MLP neurons of a small language model. Each row is named by its layer, matrix (up: input weights; down: output weights) and neuron, and shows model dimensions 336-463. Each number is 50 + 10 x the weight over its row's rms, rounded and kept within 0 to 99.
After each neuron's rows, "fires on" lists the tokens most often at its 100 highest values on Wikipedia text that the model never trained on.

L6.up2045:55 33 49 42 62 59 49 58 43 65 51 43 41 48 54 41 52 59 36 56 60 53 56 50 48 59 35 56 61 71 48 35 58 36 32 40 52 40 42 42 41 58 43 52 72 49 38 67 53 55 48 45 34 57 44 41 53 55 52 41 46 38 40 36 50 46 32 49 57 58 42 39 75 40 40 37 49 49 49 60 43 42 57 49 53 62 44 44 38 56 42 74 75 41 60 37 48 75 52 28 56 46 70 42 47 52 58 37 72 42 28 65 54 78 50 68 39 34 30 65 55 51 59 43 49 57 58 69
L6.down2045:42 16 40 49 49 64 58 55 66 54 55 50 57 58 49 53 49 53 49 59 51 47 50 41 45 42 55 46 36 49 51 55 44 48 62 36 56 53 47 42 52 58 42 55 47 46 60 63 45 72 45 44 51 64 46 53 66 47 52 66 41 38 56 43 67 51 50 45 39 39 42 40 51 49 51 58 58 68 56 43 48 48 70 58 52 48 61 54 40 51 56 47 55 70 56 62 55 40 70 48 38 57 37 57 69 34 40 39 40 53 41 54 64 40 56 38 73 47 47 52 52 52 47 39 62 42 39 47
fires on: " ", " (", "-", " under"

L5.up1534:63 65 43 62 51 52 64 47 44 52 52 42 51 30 57 37 40 32 40 48 58 55 55 43 53 49 62 51 70 42 62 47 43 48 32 54 60 46 64 59 42 40 54 53 38 77 57 46 44 54 47 50 47 55 54 65 56 48 52 60 39 58 42 30 36 28 44 58 44 61 56 54 52 51 47 42 40 60 42 49 51 74 75 53 57 68 60 32 41 58 69 57 63 46 39 60 45 60 59 64 45 43 52 48 38 41 36 46 49 48 34 30 68 40 56 55 58 47 57 49 38 50 70 47 54 46 49 48
L5.down1534:52 61 48 38 51 68 49 57 57 41 65 46 46 58 63 42 63 48 57 59 70 52 62 55 54 31 42 67 59 54 36 35 48 64 69 48 52 34 49 37 59 38 46 61 51 63 56 46 47 48 60 66 44 47 58 61 75 63 37 61 45 41 40 52 46 42 65 62 55 41 28 49 58 65 64 50 51 51 43 63 55 58 54 52 61 55 64 46 53 58 50 54 31 60 58 45 58 46 39 58 45 28 47 49 48 45 35 47 47 39 57 53 44 50 37 49 69 53 67 49 48 39 32 56 55 50 37 64
fires on: " over", "or", " Bo", "ro", " for", " back"

L6.up236:33 50 55 46 59 45 30 38 51 43 50 51 51 37 64 40 43 45 29 48 49 67 60 51 63 52 59 55 40 59 61 51 57 59 37 58 47 65 60 53 23 48 44 52 55 57 47 45 45 67 48 50 31 56 38 56 43 41 41 53 51 50 65 40 41 33 39 65 55 41 52 54 48 36 52 47 61 46 53 59 46 56 33 59 73 55 45 54 45 37 44 69 51 37 44 46 49 67 47 52 71 55 57 39 42 52 54 40 58 44 54 60 38 52 53 55 49 48 56 54 56 36 47 39 52 54 29 59
L6.down236:47 53 42 50 53 51 51 51 55 46 46 37 56 54 38 26 43 66 47 58 65 46 49 39 52 49 42 59 52 49 42 35 66 48 38 36 53 49 33 53 42 46 59 63 51 61 50 69 47 44 38 49 55 72 60 42 53 47 51 52 56 43 52 46 61 43 49 44 60 37 43 36 45 41 59 62 50 56 61 51 39 42 63 55 44 51 54 55 36 50 45 50 34 38 60 42 61 43 47 34 43 50 43 46 37 50 40 39 40 61 47 43 42 36 35 47 59 65 53 59 43 60 44 30 64 56 38 52
fires on: " ", " (", "1"

L6.up1784:59 64 57 55 63 65 70 62 42 60 65 46 58 48 53 44 55 44 71 41 51 54 49 57 42 50 60 40 53 36 42 50 56 61 58 67 68 48 55 58 67 64 39 52 29 53 65 36 67 47 45 47 42 39 43 43 47 41 62 55 42 49 44 79 42 53 43 48 48 58 57 58 57 58 52 29 32 55 72 36 41 54 58 39 72 46 60 45 48 41 27 57 58 56 43 38 29 48 42 44 60 42 35 51 60 50 28 39 49 47 33 49 35 58 59 57 42 51 40 45 48 42 55 48 37 45 49 64
L6.down1784:29 48 54 58 46 62 41 53 31 48 40 57 61 53 52 50 47 28 33 55 52 41 47 53 58 41 29 47 49 43 54 66 45 41 38 50 45 45 47 34 50 34 55 41 59 47 60 61 36 57 41 46 54 42 31 55 38 50 49 37 44 65 50 46 30 53 43 36 54 54 42 67 48 64 57 57 43 61 40 49 62 50 63 62 50 50 52 57 55 52 40 39 41 59 62 29 53 53 50 44 39 45 59 69 40 38 55 53 41 50 61 59 72 42 51 61 35 41 58 46 33 56 36 56 56 47 54 52
fires on: " on", " from", "-", " to", " in", " of"

L6.up11:49 36 26 53 42 35 75 52 39 65 62 62 66 33 56 38 52 55 47 39 46 88 43 52 48 42 30 48 47 32 57 46 53 50 39 59 47 45 55 43 43 52 51 52 61 47 33 51 40 45 64 24 41 44 60 43 55 61 58 51 26 27 46 54 54 59 48 63 53 34 22 31 46 46 67 54 53 48 44 42 38 39 51 54 46 59 60 45 46 33 43 34 41 55 58 47 54 60 61 67 60 48 33 45 26 41 53 43 44 59 45 42 53 55 52 62 46 59 51 36 41 49 45 53 42 54 57 67
L6.down11:32 59 69 44 46 59 59 44 69 33 41 62 62 47 47 38 37 57 36 48 45 41 47 34 45 69 40 45 64 47 41 68 52 51 73 41 35 40 50 69 48 55 43 41 58 35 45 53 22 56 67 55 77 46 42 56 62 57 44 43 52 39 49 48 57 49 39 40 49 55 53 54 65 59 45 52 39 30 53 36 61 51 54 60 47 63 62 50 45 50 36 51 57 35 29 53 41 51 22 43 49 41 31 64 54 65 56 63 36 52 48 51 56 43 61 41 61 51 39 47 59 63 57 44 42 66 51 39
fires on: " |", "|", " \"", "),", " the"

L6.up368:39 51 53 38 39 49 55 64 66 33 62 64 65 31 46 44 62 59 51 54 69 69 52 44 36 54 49 55 49 50 49 43 35 40 45 51 73 56 24 57 39 43 26 51 39 32 54 50 43 29 42 38 43 49 31 52 44 45 66 56 37 35 39 57 48 27 42 38 49 63 46 53 42 49 40 53 47 45 44 16 65 50 54 42 43 72 35 39 42 30 61 62 48 61 41 72 59 52 39 63 49 49 44 35 51 50 61 59 51 58 63 54 51 55 48 66 48 53 50 46 41 51 48 61 54 52 46 50
L6.down368:45 55 53 47 44 49 56 54 55 61 43 69 48 49 47 61 50 55 32 55 65 47 56 66 58 54 44 58 54 57 42 43 43 62 60 63 43 41 56 37 48 45 59 41 46 51 54 47 54 22 49 56 51 44 69 26 61 46 47 62 51 62 60 48 50 54 38 51 42 47 41 43 51 57 55 46 37 54 31 52 36 51 45 73 36 37 56 49 39 39 58 61 50 54 44 40 45 68 53 38 66 63 43 53 43 62 41 60 89 61 41 38 48 45 46 57 52 63 39 56 53 46 55 56 42 53 31 53
fires on: " ", " \"", "\n"

L5.up1081:43 21 70 46 64 50 43 66 50 41 57 39 48 55 48 40 52 54 45 43 60 34 57 49 55 58 53 37 35 59 54 29 50 62 41 38 48 61 39 37 53 44 40 51 45 44 62 55 39 37 48 52 43 54 43 61 46 47 61 53 57 54 46 59 36 58 48 37 53 54 42 42 49 55 56 45 45 42 53 48 32 41 49 32 40 48 40 41 57 37 62 51 49 41 48 48 44 53 50 36 52 62 39 59 50 49 48 39 62 44 57 29 51 61 31 59 60 53 41 53 56 61 57 45 52 51 55 51
L5.down1081:52 52 66 57 50 65 42 48 45 36 59 50 50 32 55 53 39 48 41 42 63 74 56 38 61 49 44 56 64 44 54 43 57 59 58 38 43 58 52 48 45 49 56 51 48 51 43 39 49 55 47 44 37 26 32 41 45 55 50 39 59 54 55 53 48 47 46 49 51 50 68 67 56 51 51 45 58 70 44 52 61 48 60 37 49 40 49 47 49 55 50 54 44 66 49 60 35 38 53 74 52 44 19 32 40 51 75 52 47 64 48 45 52 59 34 57 56 45 50 52 52 42 41 63 49 45 63 42
fires on: "y", " of", "er", "el", "0"

L5.up699:50 50 35 39 57 46 56 57 56 43 39 38 43 46 53 44 60 56 34 44 45 51 49 42 51 58 63 39 49 57 51 46 51 40 50 59 63 42 63 43 55 61 55 50 39 46 59 60 44 73 44 48 56 51 63 51 53 61 54 57 52 74 52 54 51 46 52 54 46 52 49 55 59 62 41 45 52 43 59 52 33 64 37 47 51 61 46 41 65 47 47 41 54 47 48 72 50 36 50 42 52 43 39 44 30 66 59 39 54 39 40 37 39 58 55 72 51 53 49 58 50 42 52 52 44 55 57 47
L5.down699:38 52 43 40 61 41 46 53 55 39 45 65 55 33 47 50 42 45 46 45 30 56 43 43 39 57 70 49 39 61 53 42 51 47 49 51 53 34 54 49 44 40 40 59 45 51 68 48 49 63 39 40 58 57 59 59 67 39 49 67 55 63 54 49 68 52 48 58 38 43 64 68 48 27 36 44 66 54 61 54 39 60 47 45 41 45 50 64 26 57 37 50 44 65 36 61 49 47 43 47 54 59 66 58 59 66 57 53 52 55 43 45 41 65 40 62 62 55 49 32 73 65 55 45 72 48 42 55
fires on: "0", "9", " very", " originally"

L5.up1461:45 70 40 43 54 49 47 36 41 48 62 47 71 52 58 46 61 39 55 40 68 67 36 51 44 66 57 45 61 36 61 44 48 53 50 44 67 38 49 56 50 60 60 47 53 49 63 38 50 67 30 44 51 47 43 53 54 51 46 54 57 51 49 51 37 59 60 44 47 48 53 72 47 52 41 44 57 45 61 67 52 66 49 66 53 56 45 63 38 41 66 56 48 38 51 46 69 23 49 54 63 65 37 43 35 48 38 41 52 50 49 45 43 42 37 64 60 59 51 38 60 68 53 46 53 21 58 66
L5.down1461:34 62 29 52 44 73 48 52 22 38 49 51 50 56 61 43 49 36 55 38 53 66 39 49 41 70 56 57 61 47 59 35 49 56 60 52 47 27 64 52 51 44 37 70 61 66 57 59 66 51 56 63 45 58 45 47 53 55 38 50 45 44 57 48 44 54 46 40 49 28 40 57 60 50 66 50 40 21 40 53 64 28 39 55 47 50 56 53 57 52 67 59 37 46 44 45 57 41 33 56 54 40 32 43 61 51 55 40 40 60 55 43 65 51 55 44 36 45 44 46 42 46 38 41 55 47 61 48
fires on: " in", " of", "port", " air"

L6.up658:76 51 45 62 53 48 67 48 43 67 22 62 46 55 44 46 58 54 64 57 55 31 55 33 55 62 57 32 44 45 65 23 51 57 40 40 41 59 27 50 44 51 27 29 62 41 55 68 48 39 56 52 49 58 37 48 31 39 56 42 48 59 42 52 43 48 62 44 39 43 39 48 40 53 62 53 35 44 50 52 53 50 49 62 58 56 66 41 60 35 57 48 55 39 37 47 55 60 54 40 58 54 57 57 68 50 59 40 40 55 51 51 52 37 58 48 58 51 74 39 59 25 55 52 56 34 61 42
L6.down658:46 46 60 53 46 41 40 35 67 56 56 56 59 55 59 58 50 38 52 35 38 59 43 39 45 54 66 51 35 45 35 47 43 37 48 48 54 51 47 38 51 30 61 60 35 44 45 48 62 42 39 59 29 49 60 42 30 66 59 41 39 56 64 37 61 35 54 44 60 50 56 38 58 49 54 61 41 51 60 61 59 84 37 41 40 50 58 51 41 45 42 49 54 33 53 49 65 37 53 55 47 65 57 47 51 63 47 65 44 46 60 38 60 48 58 80 32 53 54 34 41 49 36 58 40 58 48 48
fires on: "2", "1", "3", "v"

L5.up85:49 35 56 47 40 41 56 28 47 44 36 61 39 46 48 51 44 55 43 64 39 37 62 43 57 48 50 47 54 63 43 51 52 27 64 57 56 45 59 44 58 56 52 42 38 62 61 39 51 58 19 60 64 33 54 67 32 43 45 48 38 56 46 58 41 49 67 60 34 39 53 65 45 67 58 48 47 38 62 60 58 55 56 49 50 47 46 41 56 45 43 39 56 50 13 64 54 56 60 50 46 45 45 64 47 56 50 44 40 50 33 59 54 51 42 46 36 61 56 50 45 38 54 43 50 43 43 43
L5.down85:44 29 38 52 32 45 49 43 68 63 60 57 57 50 58 60 42 68 64 39 58 46 52 65 29 43 47 39 47 31 51 26 52 36 48 43 63 51 54 45 69 47 57 54 47 41 56 47 39 63 53 50 53 64 46 31 40 53 54 68 28 48 42 40 50 35 52 54 55 51 47 46 57 45 67 39 55 50 64 52 47 46 39 43 46 49 46 48 34 78 56 40 50 58 57 50 36 43 56 48 61 40 66 39 57 43 52 52 45 38 59 41 73 58 48 47 60 60 45 36 63 38 72 59 40 49 53 66
fires on: "0", "2", "9", "5", "3", "8"

L5.up288:45 52 53 47 49 42 66 51 59 36 36 50 52 57 60 24 54 48 53 63 50 60 51 52 41 47 39 37 53 53 67 34 32 52 50 56 55 56 62 60 53 50 61 52 33 42 40 47 42 40 45 34 53 39 44 57 44 51 41 48 42 37 49 37 67 58 46 47 37 55 45 34 24 67 46 36 50 64 66 48 46 57 31 65 57 61 53 32 36 51 56 40 54 53 49 43 56 56 55 45 50 50 38 52 47 49 49 44 59 48 64 51 64 61 37 56 41 54 40 43 53 45 54 52 38 42 43 49
L5.down288:70 60 38 50 58 59 47 44 47 51 42 56 59 36 59 62 43 55 50 50 49 53 54 63 52 62 49 50 69 54 55 61 47 48 54 58 47 36 43 67 54 61 35 60 32 56 46 38 49 58 50 52 48 53 52 40 43 44 47 46 50 51 41 64 48 56 47 48 39 29 44 39 62 38 43 54 49 45 47 53 62 41 43 59 51 47 53 52 41 53 45 74 66 55 34 41 74 52 43 59 74 50 47 48 59 46 48 70 48 34 39 37 43 40 50 56 41 64 47 58 64 44 53 50 47 54 62 61
fires on: " |", " ", "|", "\n"

L6.up1685:59 53 37 42 40 42 61 48 56 38 58 60 55 58 30 52 67 62 41 50 62 63 68 61 39 48 56 45 47 37 53 44 43 50 48 48 53 48 49 57 49 36 69 44 36 59 57 53 56 46 60 70 49 41 45 50 53 59 55 45 46 55 59 55 50 39 60 55 51 50 58 65 35 58 62 74 71 66 70 64 38 65 46 47 52 56 42 50 55 72 39 62 59 54 45 58 30 51 60 52 57 53 51 32 40 48 61 44 58 48 53 74 69 54 73 52 50 53 47 39 48 55 57 48 49 64 44 36
L6.down1685:62 61 62 51 48 44 45 38 56 56 50 57 51 38 51 57 65 46 43 33 38 51 49 44 55 45 50 65 51 59 45 67 52 45 40 41 48 69 48 34 58 60 56 52 39 53 47 59 57 45 45 46 69 50 46 70 42 61 63 61 54 53 65 58 45 57 40 36 36 40 42 25 56 32 34 44 54 58 63 64 63 57 48 41 56 70 63 49 43 59 51 43 48 37 53 53 51 42 47 44 55 59 39 42 54 54 44 49 59 35 53 42 41 57 61 54 48 52 59 39 54 62 47 66 60 48 38 40
fires on: ",", "s", " and"

L6.up650:51 53 49 60 31 64 47 40 46 56 48 49 33 49 33 58 51 53 48 40 62 53 28 59 55 47 52 55 59 41 46 52 54 51 50 42 54 39 51 55 38 58 46 48 50 61 56 46 45 35 65 62 58 41 61 34 28 47 52 46 50 48 60 46 57 52 51 52 53 51 52 36 54 52 62 61 41 62 60 30 58 70 49 43 28 53 45 37 64 48 49 69 47 62 54 58 55 59 64 54 57 49 39 56 31 47 58 35 43 36 54 39 55 52 47 66 49 56 46 62 67 66 59 48 43 34 43 52
L6.down650:46 44 47 47 41 51 50 49 55 59 28 49 53 28 60 41 53 35 47 39 65 61 59 48 49 55 46 35 34 49 59 36 38 70 57 42 61 55 57 53 55 48 56 52 54 48 46 49 47 67 65 61 51 56 45 57 51 40 50 49 59 56 39 49 38 58 63 49 39 50 52 47 68 73 65 67 49 48 38 54 47 56 33 64 56 67 47 52 48 61 42 42 29 38 79 45 35 60 49 67 50 42 47 40 61 24 41 60 58 37 52 44 41 37 59 56 65 54 42 52 67 63 53 49 59 39 54 40
fires on: "3", "4", "1", "2", ",", "th"

L5.up1414:61 62 43 59 74 52 46 66 45 56 48 52 37 50 54 70 56 59 39 42 79 48 47 56 44 50 37 52 47 51 53 56 61 62 60 68 76 42 51 49 44 57 45 53 35 59 63 50 37 36 49 64 39 47 31 40 44 45 62 52 50 49 51 37 41 65 63 65 34 52 48 40 47 35 51 48 42 62 32 56 50 43 44 49 35 45 51 50 80 63 58 57 44 64 71 59 53 48 54 37 59 41 64 49 60 39 53 57 68 59 28 60 54 57 50 63 55 42 60 36 51 55 42 53 61 47 56 44
L5.down1414:50 52 43 53 46 43 53 43 41 58 60 58 36 41 49 62 52 49 32 64 56 46 54 51 39 49 47 37 44 39 56 58 40 66 41 46 44 40 53 57 52 39 61 50 42 53 41 51 43 65 67 50 61 41 40 52 57 69 55 60 49 45 73 53 57 68 51 50 38 64 48 52 78 40 53 65 66 64 57 45 63 63 38 39 40 65 57 62 55 70 51 49 49 50 61 57 39 58 48 34 57 55 38 45 38 46 54 50 51 38 40 37 35 75 50 46 61 46 66 34 47 36 52 68 35 57 59 46
fires on: ","

L5.up566:45 57 63 55 35 44 52 40 63 53 56 34 56 23 44 55 67 39 59 69 48 49 52 43 60 59 48 41 59 45 55 48 52 77 51 70 54 72 55 47 55 69 64 52 32 38 59 46 47 52 33 41 56 53 50 60 49 65 42 40 34 50 47 62 48 45 53 45 46 57 53 59 40 43 50 52 24 57 67 52 46 50 58 49 28 49 44 44 47 50 55 69 48 57 53 41 66 56 43 48 48 39 47 49 52 27 52 35 42 47 56 56 46 37 55 35 38 39 42 45 53 34 43 57 45 44 48 64
L5.down566:42 45 53 36 56 54 62 56 63 36 46 40 57 50 55 46 49 34 52 46 59 29 58 33 26 40 55 45 48 51 37 40 34 47 67 58 58 40 56 60 62 34 57 48 46 60 48 35 50 50 52 47 55 50 51 63 56 60 51 48 56 36 54 46 48 40 65 63 48 70 47 57 48 39 53 54 36 37 46 50 56 47 45 34 46 53 55 69 37 44 43 45 50 58 35 46 48 55 35 50 36 46 55 65 54 54 77 33 43 36 45 52 55 38 42 35 37 36 52 26 42 29 39 43 44 51 47 46
fires on: "-", "ro", " over", "o", " at", " for"

L6.up634:48 36 53 57 42 65 72 53 55 43 39 45 46 63 46 57 57 68 59 42 46 58 69 47 65 62 59 62 52 43 60 69 62 62 58 49 57 41 57 52 50 41 53 36 61 57 76 66 65 36 35 51 47 50 30 52 62 61 48 69 49 53 68 48 67 47 57 51 50 50 45 56 48 48 56 58 43 68 52 57 42 50 40 27 63 53 38 59 42 66 44 50 52 60 41 50 55 49 31 53 56 39 41 48 48 50 50 47 54 73 60 31 70 62 44 47 49 53 43 51 41 62 34 58 51 52 37 57
L6.down634:50 62 63 58 48 62 59 69 58 62 40 47 60 51 43 52 31 23 38 61 58 46 51 56 35 48 44 45 38 56 52 51 36 51 51 40 47 37 52 60 42 49 46 35 61 42 46 49 54 66 50 61 62 40 39 52 43 41 62 30 60 58 43 46 37 57 49 50 44 61 50 41 53 45 61 39 63 46 36 32 50 51 43 50 46 48 40 39 55 66 46 29 53 59 54 66 39 51 57 50 63 55 41 45 63 54 34 55 37 37 36 46 60 40 68 57 50 47 48 46 34 47 50 43 51 58 42 59
fires on: "0", "2", ",", "9", "8"

L6.up1149:31 57 59 44 61 47 46 41 56 40 73 39 55 41 36 39 59 50 54 44 48 62 45 42 59 46 51 57 52 55 48 48 48 54 36 47 45 67 34 30 41 58 55 57 44 44 72 57 50 51 44 70 55 19 64 56 55 46 49 46 45 58 54 54 57 49 52 42 58 44 43 29 61 67 62 59 60 53 52 45 52 55 45 49 38 42 29 56 59 37 68 56 50 54 53 53 43 61 61 38 53 48 44 67 56 41 74 32 70 53 45 72 53 52 45 47 61 50 46 34 46 46 46 51 44 52 45 74
L6.down1149:52 61 46 69 48 57 55 35 66 43 52 44 66 47 44 67 40 46 36 39 55 56 63 64 26 51 56 44 51 56 43 47 46 68 59 43 66 35 60 68 65 45 61 32 60 60 46 64 41 41 51 61 50 53 44 44 49 39 46 57 50 53 36 61 54 56 59 49 40 48 47 56 37 52 48 49 59 64 52 61 43 53 35 66 39 53 48 54 47 40 47 45 52 60 50 55 50 67 36 53 44 64 49 50 53 54 58 48 40 57 56 50 42 36 48 51 36 45 39 48 51 51 52 58 44 42 55 62
fires on: "e", "ul", "er", "f", "el"

L6.up419:54 52 40 57 48 67 70 27 67 48 61 57 58 55 48 47 64 68 45 55 55 46 64 48 40 56 55 50 37 43 38 51 52 50 60 58 40 66 55 51 54 50 51 72 68 52 54 57 48 50 56 48 65 37 46 56 48 61 44 39 47 46 42 64 52 48 33 45 58 55 35 64 56 48 42 66 54 44 50 50 38 39 55 57 35 62 60 33 35 61 54 58 49 38 49 38 37 54 59 52 61 58 62 31 41 48 44 50 37 42 48 43 45 44 49 66 58 51 52 50 29 54 68 44 37 47 61 41
L6.down419:42 49 45 45 56 57 48 62 57 58 32 52 66 46 53 34 46 69 52 49 50 41 45 58 51 62 66 55 46 66 55 31 50 59 47 50 62 48 68 40 42 44 44 51 55 39 43 32 48 55 45 41 56 63 42 36 57 46 54 42 49 57 59 58 60 54 47 64 61 51 45 58 62 42 58 39 38 51 53 45 53 52 52 65 54 50 36 58 53 65 51 63 35 62 53 52 61 68 58 38 68 54 43 52 53 48 66 55 43 49 21 52 42 50 51 69 58 45 59 44 78 57 68 72 51 70 61 46
fires on: ",", " to", " dis", " \"", " un"

L5.up555:59 41 32 65 53 76 65 33 52 46 64 54 43 60 38 58 52 64 25 60 47 62 40 58 54 38 59 59 51 50 48 49 47 62 58 62 67 58 62 55 47 42 56 57 60 52 64 37 45 40 53 53 61 31 32 55 49 64 49 39 44 42 65 55 66 50 48 46 52 52 54 51 39 49 48 63 32 62 56 55 34 52 69 56 48 39 47 50 58 50 45 51 45 50 49 67 50 58 49 45 56 54 46 39 62 47 57 36 65 46 46 60 51 55 68 50 61 49 51 53 59 66 37 54 48 56 48 56
L5.down555:51 60 35 54 53 45 63 36 61 51 41 49 45 57 48 52 50 54 60 38 50 45 52 44 44 49 36 50 43 56 40 62 43 50 41 49 51 51 56 64 48 48 50 56 60 44 44 54 62 58 76 57 43 57 47 60 47 67 63 43 36 68 58 42 57 48 60 69 46 46 53 51 50 38 47 67 66 55 47 31 38 60 48 66 50 58 38 30 63 85 58 53 43 46 39 47 44 72 42 51 56 59 40 37 53 69 58 41 32 42 44 63 64 46 60 55 53 63 58 51 56 59 69 57 63 61 46 28
fires on: ","

L5.up2044:63 38 51 51 58 44 49 56 51 50 43 51 63 31 38 49 46 57 58 64 47 53 51 30 44 51 49 40 65 51 44 71 49 56 33 62 44 44 53 60 29 57 58 53 52 70 62 41 44 58 15 33 25 34 48 36 35 52 53 38 45 57 53 44 54 50 37 56 59 72 63 69 48 49 67 38 47 37 47 40 59 58 43 65 57 29 56 58 52 46 60 53 46 56 41 53 67 45 41 58 62 47 34 52 39 62 62 45 47 41 57 60 50 48 59 51 45 42 70 47 66 38 52 19 41 46 44 63
L5.down2044:68 53 54 46 47 45 57 47 47 45 66 57 51 43 53 53 35 61 76 58 60 28 49 48 56 27 44 43 43 50 44 59 33 40 22 45 59 34 41 65 66 51 61 54 57 42 56 39 62 63 42 55 56 47 61 47 60 49 54 41 52 41 69 59 49 49 54 60 59 58 36 45 55 61 60 61 63 80 42 51 40 48 62 56 41 53 58 42 47 49 46 46 56 42 38 41 62 40 53 53 42 32 46 53 58 48 56 50 52 51 47 61 62 57 60 36 48 49 43 44 44 52 35 56 41 42 55 69
fires on: " |", "1", "9", "8", ",", " ("

L6.up1079:56 38 55 42 58 42 52 37 28 43 62 45 39 45 55 39 60 52 55 60 41 51 65 55 55 30 53 55 67 62 51 49 53 64 45 58 46 66 44 47 44 37 39 74 47 69 39 61 53 56 48 55 52 46 65 56 41 62 24 63 54 27 40 69 55 50 37 55 58 42 52 49 55 42 59 30 45 63 38 45 54 49 52 56 40 53 55 56 66 61 43 39 31 48 54 40 43 48 65 33 53 54 32 45 44 49 30 47 24 35 58 46 47 57 55 53 63 45 52 52 47 56 55 44 46 62 49 51
L6.down1079:61 50 25 61 62 49 60 48 43 65 44 42 66 46 59 44 61 60 47 48 53 41 50 63 47 54 38 58 43 57 52 52 49 56 41 73 51 44 49 59 44 35 56 45 59 65 43 63 55 56 43 63 54 45 42 55 38 54 52 53 77 60 47 48 42 41 57 45 31 54 55 50 60 52 34 63 42 40 59 40 49 66 50 45 39 59 55 45 37 55 51 51 35 54 59 56 40 41 41 50 46 43 40 66 52 64 65 52 50 47 64 46 45 29 42 43 64 41 33 52 42 53 44 38 53 45 50 41
fires on: " T", " Li", " K", "T", " Ly", " S"

L5.up618:41 47 55 59 57 67 61 66 59 55 58 48 58 56 44 45 45 28 41 51 48 37 52 48 46 46 58 64 67 55 58 51 52 38 50 30 71 67 47 49 54 31 44 52 29 72 39 35 51 46 62 53 43 51 53 53 45 61 48 38 39 37 69 54 51 52 50 51 26 57 53 53 58 50 51 54 71 59 44 45 47 41 58 51 44 56 36 69 51 37 38 41 40 46 67 51 56 42 47 39 52 50 40 18 33 46 37 48 48 49 54 68 52 43 59 58 63 35 50 61 40 50 53 44 31 59 44 37
L5.down618:44 50 53 43 56 76 59 61 63 56 43 53 55 61 41 30 40 45 51 60 53 31 75 43 53 47 45 69 55 54 66 53 44 47 55 57 44 45 59 45 58 49 50 53 39 60 58 63 52 52 53 52 48 45 56 60 42 57 50 51 61 42 67 61 58 43 55 58 25 69 49 53 62 43 47 44 52 52 40 44 55 67 56 49 43 49 60 52 59 47 50 43 51 44 42 39 46 35 47 46 57 57 47 35 47 41 49 47 29 44 42 47 47 46 52 57 65 40 59 50 65 52 54 39 50 59 60 50
fires on: "3", " T", "T"

L6.up411:45 42 47 55 37 51 52 56 55 66 61 47 29 53 52 61 55 49 50 46 66 50 42 44 56 57 35 67 48 36 35 39 42 55 53 61 48 38 47 50 54 48 33 46 40 52 49 48 55 42 46 50 43 45 68 41 53 57 52 51 60 49 45 67 51 48 41 40 48 55 62 44 59 55 43 43 30 46 47 53 54 65 47 49 50 44 50 46 44 55 45 54 53 48 72 54 51 62 51 58 51 43 42 44 55 55 62 52 36 60 43 63 51 51 51 66 54 52 53 54 32 62 29 59 45 57 35 55
L6.down411:25 72 48 53 45 61 43 62 38 56 44 41 53 47 39 45 32 65 51 58 60 36 43 29 49 61 59 66 49 53 36 51 61 54 71 50 56 43 66 57 75 58 56 45 52 47 42 61 71 49 27 44 58 59 63 30 45 55 46 46 57 66 43 44 36 42 36 51 62 59 62 60 51 37 51 52 56 53 51 48 58 71 78 63 38 46 49 46 49 53 55 58 43 43 51 54 61 56 45 47 23 34 40 57 62 38 50 66 57 60 49 30 60 37 55 49 45 42 33 46 53 75 59 51 44 47 43 68
fires on: "'", "y", " My", "Y"

L6.up1280:49 37 54 34 46 49 65 41 49 61 48 71 57 58 45 34 37 39 45 34 53 54 56 54 59 54 46 52 48 42 59 69 59 51 50 54 40 40 41 57 20 31 46 66 50 46 44 55 57 48 61 43 40 50 52 57 60 60 37 47 44 56 54 65 45 64 47 43 34 47 47 50 63 64 40 60 48 65 56 35 45 61 69 43 40 52 67 60 44 41 49 55 37 52 53 37 62 36 44 57 68 56 49 45 52 41 44 54 65 41 35 52 55 41 48 67 43 56 34 44 51 58 47 44 58 72 49 48
L6.down1280:49 46 52 44 50 41 66 39 41 54 67 44 41 54 56 59 46 38 51 53 46 63 49 47 45 52 65 60 56 59 64 56 50 52 53 40 49 45 56 53 60 53 48 43 53 43 52 43 55 53 40 57 51 30 57 38 60 66 71 31 59 63 35 51 54 48 53 49 55 39 48 48 55 52 61 53 35 46 50 51 58 60 44 50 24 54 50 48 52 49 50 45 44 71 47 49 62 50 48 41 37 37 34 66 48 55 49 44 68 46 52 46 73 39 33 34 49 40 24 47 55 54 49 58 37 42 38 69
fires on: " of", "y", "'", " Y", "ly", "ty"